config.yaml
hidden_act: "quick_gelu"
init_std_qkv: 0.0305
warmup_steps: 200
schedule: "wsd"
batch_tokens: [32768, 65536, 131072]
MLP neurons of a small language model. Each row is named by its layer, matrix (down: output weights) and neuron, and shows model dimensions 0-169. Each number is 128 + 32 x the weight over its row's rms, rounded and kept within 0 to 255. Numbers have three digits each.
A block is one neuron, or neurons of one layer that tend to fire together. Before each block is what it responds to, as a language model described it from the Wikipedia text at the highest values.

Inner tokens within proper names, titles, route or district numbers: epithets like the Great, title words like Once Upon a Time, hyphens in names, digits.
L5.down37:186090118185178121081097146106121188150122060126200181121102150123126111126111182101109133068187086120051140131145189147172117063103171109121150116111149109110089135105076128077098086160143131133149106088106153145113098112087150189140138120162177162091159131091180172094185118134161179158128059119102161152086146130149142099132093081074189137181129144150174184078151108134136136091068154114022135119128132130106168077124152111086150157148104081187155143178138153045151084073104143143080130075091095095085044143
L5.down204:140082107142159156159121153160095171120072155138148120200088175166130109130104137148210127091095096097120151150077093120116165212150115087147138155083176101124097091120054107165122071105085101133152158146145194168110103093139171141064080139124184150110177126148143146084158139104165125122116162135151082194097178124143135152226131089115109149122128102126152172054146127134076203162052196111129136090160129111108101103123138131099177165121038068187103139115078126099103140105121081077110099147127115103145114111
L5.down415:086095153112133091132148175107114143101134115115090158209164152133068112110110129109135171092163081100069106113164150129133132141044198208142117131073105138127031117171102106107137154142081109149152121182075138112093126149134143064059093123108116140137127111140128106139173082067119108119184093091150091156153119139157088138097170077166107198134138126131143148100118168205126148122127102156132153030154083114133102204126093164164167069118148121087124120152095100167101154131133140188127103122133110097120137170
L5.down537:141128102127129103102149104134118134122113146113113150168096190100106108123113141115197112047117143133138088138105121107083137152077139134168161139106131156106142126104114181139161084181144151066081074091149157104145116142117129144141095164109158120153142128086117175090252108098160179131102175134162153167134109090144100094137114117156157082120152104150012148057118139133107124137113154158114141131190149107094147078100175074129127126118109122133136118133103113144111132142080168098096089162174135085152117136
L5.down539:167163184172094128070084134219166177089102120125152106176093132112092089102129126126114120138112099147114167122066169101181180138200126128169094171119173082110095115175095118085152149111015131101142105085117081140157170099200076138111170144111128152216104182115115130138113064128109134153168173185097094146113171159103094114138105107127116167119146105152097154146119198097160163125131087108091155169165106127119127142143177129163132149106155083132109104122104124093094132112132067087139092105170112146125170142
L5.down764:167141123124162121110144137056140147105113225052157093215162131115109069125105121138158137153161056087113134061129131124154123147084152113127137141143181142123100130150082149103131118118103136117066154148142140149179155100069125130112053102130160171200106068123141108117145140092111117100129196115113099137085099168120141132175138093158104156095118151101212130070145161168194086133134094100167111175142126084234090076090093167158057158177119104139132141128137052164117153134094098153149227184163098105114110142
L5.down1144:134183129126127208087133103086152129158077217094154155093074178097112128106104096162123163086094130129147108081078127142181042123131125141166175076082158134139120105120079195089169098149146122152151197134180190152160077158108162125108114148153125140116147141073166146126113142120136157131120148202150099125129150124183143141119129082106113067153168055159095173069152124065132122142144147106134131103120137118161122137153087126157162177119076114155141103133151130116127176115070159138167180114150110116118123154
L5.down1471:156139138120173154114167130073099132083182159157140145120142094144124098118118097138103120108158083131166102152159221127174140167143136089128088114154111122085131070117113123149186116122141159109143159118085158179136177094086151098091114138129110124120063168128192091111166097106132142127104144137150184093141110123141134128180123118110152180115140092120137103121130133134131124158158116070129143059088082094103162097135143150119075112158172106129135110141193144141145081094127132108138155157102103102186081114

Hyphens inside compound words and names (Start-Up, semi-final, G protein-coupled, Vice-Admiral), plus list-item dashes opening lines in infobox-style lists.
L2.down417:169116148156109131106133117155205172104075111121129084070085083163170158097124110095164143111144110114086091112094163137138155089105113113140113202080129147110139149126130119091147103171166129153098154122156135091128073120149146130134117159115138118139122119136164147137156120153115108126091136109122140088083134129181153124111067192081110150144126167078129154138055145148130123117108164154143156111139174115114056161151066084094177226188120140182083135092127131163155136137185120154114075111117109146114126083
L2.down1910:121128114153069122067080107103140124153079065091085078102094092100085126161109130171155104121131175164136100081163119144109114050127149122118118224159093134137117120136170125089104145177139172145098126141130120138150071102138145153090144175166120152106163156110122140128174156142143196160141113138146106134077102163189074109109110155080087124126111155068112140131129132101184133124144128177156154183119121143104107104125042104150086069142128140126116134124143116149139137109102124137103177140101091151154170129

Bare space tokens after a name, year or word, usually before a dash in lists and bios, as in Miller - commanded or 1888 - November; weaker on mid-sentence spaces.
L9.down326:122156102126123127123106180126133130130071167082116164111160055164119167114121135125128112080081086133145145157143180130136114177148114129135138125104163136146124067115128183088163195160122127128175145153153146188131094144112131146123165116144133157159116187174098083143099174132126150146119121127137138183150118109132137152069106075099105138167103105099149169120207146123131080103180150121187100063098102087115127167129177162129125097162066146140147181114142202144200139153120153127102146103112099179136081159
L9.down547:151181109136179077157114138091155154116136114083155107161138110109156088089155109119095098103134135076044145204105121123083102154158132138167126165175116192179126090133128098099052118125083091111104125144126146160142112082148121148144089128186198099147150117158133096139106118155093157137166099152123132232131128099097087144137126160114133145186110135142149160190119129176170115083083117128160093144048157135081110206144101175169176178099099101125091116154131107188101129173144081169111083144113086129114206175
L9.down1448:120178150178176183152089112113164134150101144136133116127207128103170112103138119083133155139108149092120104145131158131120120116103090189137101074179135134100137157153139064116083118125097119112090146183127153149125142137153118118150153144112129109166109144154162135112088121162111147188168163163184096205116109122138116118144136107153128184163156080112132147127119098162133148110122182196141141184170158123157059111132149180083133145121140135152102158144162203121122154178139122111081156124082151089125165124
L9.down1565:201136148135142076151126136129120094129112195121112110155125112093145114109166160120146096214109114090151107122148132092098091122128130145133138151117129136137198114109077099166102158091093156103117173147163103131070146036151095070126130102171140102108144103149213134110107101024039135221122198174102135157113080162083150175162097087145117111130109131167129169137113056193113125139171115137159157088141132172143109133135154149106143164131154113150126116139122173150111163089171127132115099172108089054177164113

Word pieces right after a short opening fragment, often a lone "a" or single letter: a-isle, a-ft, G-á-spár, c-rum-bled, p-se-udonym; sometimes a whole word after a/one/an.
L5.down109:078149173144168147072098115143102189160040173120111127156115119153096154107080097079171124149148080078121128081154106142113128089136103119171114116221137126092157147159161110111125099143194129148116089138110082144106103119164102057102067082134083157205088135128118160101128139138184082100142083167133044122085153147146166116173084126074125117178126175161095180136131140162162128098094143134051083143152131154170150172068114135100130139129090059086103132144130182118151143157140143111112125158140133139138103131
L5.down497:119102127137159157120172116117093155155079091115161129112128194208161139102141178127090138165089146090146120137118127155149136174171156164186086140127129182161102172155147129163063100135154124088139108119110162157184109114145120118095085123100159115166131146142064187150106184145147144111212151055127095111157165103144117105104169116128084152174175068139125145131162155160188114185107110146082088168166130154123085162119155123100164106144152192090105121118145060143090120154176103139084122100133161100126187128
L5.down563:101113140116139111100089142077175187049129140149137090194131127109125109152068124179181160141181130190111098117136091149137119107148108102057138142150146088173101140065093216103126107154074116163157101144070141131138113122173125158120074216110126084173082181059169113170126158128170078095074129150071083120165096179133149170107079137187099099146132125145063198102123119129093101181171125173152126153140143112153180101107102049091084107087166108090107124115139160147204088155125171156142133128122092156147132126
L5.down900:129124097124175134171084148134121176144146154144111122099119123149178072196162127136137161186080117091145120137155106129101129142081129050142130156135191057110082067134136169141126170132194109128123124135113134163141081075137114143110152118060151146150144162158187104140111150125124113145087156153099149106127159105113137169177163088097112165129142108140151122133183127130092116079124085126132161079219114144141152146078154069100142092088102070180142140105144166120129164059173128163092067087104160130140137152
L5.down1176:185137159123161151045078154158100124129101092144132102173128109141064124156127129166134176184131119037138143142119133140164107108091142131135078147127137119121066142159108102153161110153129116155111119149061123145107103081168128103126117136139177122110130181156078198133087113101172143093135164142123102147151151139151112103129135124107125116146103162215062127122142145115118127130076071141114109216154122142150125150124111094131099136088090107124153106066131144152124118119155131095148159146135055132123144163
L5.down1259:172160076161080152167114149137204218081131157123189103142100103081068068078182124173073150165186146098131173074099120130123132147134083065123092151108085123123172112139141141166102131113099137192192118124122113114109131104132138126088085153176082132145118113145150141077059151142077089158099100106091130123086108096084142111181114113131116139131166150172090132141143135084121096093088133104113095163128151137105111112068142117169146137075161134181126052137091093138102122096135139089192152065129157186115101090
L5.down1543:098146134179114110121136116123095134138120139051089145067167095145141106176148117139178171132127116103103183098158119099098142134124187088158164087068148181166118185134146152160131141161115103080118110099193141144112109161154140109147086138099087122119129075127158123077146079155132102136118103095101154186126114186118104113118169118154119118114091116126086139138136111202163178161125068160139144068098168179119127177126082147129098106104173171132119169177177159109173202114135086171132189117123116149159098105
L5.down1781:156088147156163099100150179096113190146110145104164132041102166119111157101167150156037090113083127065124120165101159175090168106127117099148095203152088131176166102114149125100139142069076095136148117153115076124086109157138117138146099181142071174117172151173117134105115118127136151141133142093152092160153108106099097054185053183184089109181135192094138153153100143104130191107149122133163123099131188082129134134096171182139073150073149069127096111144148124128141185079192099104199114119142113087128132114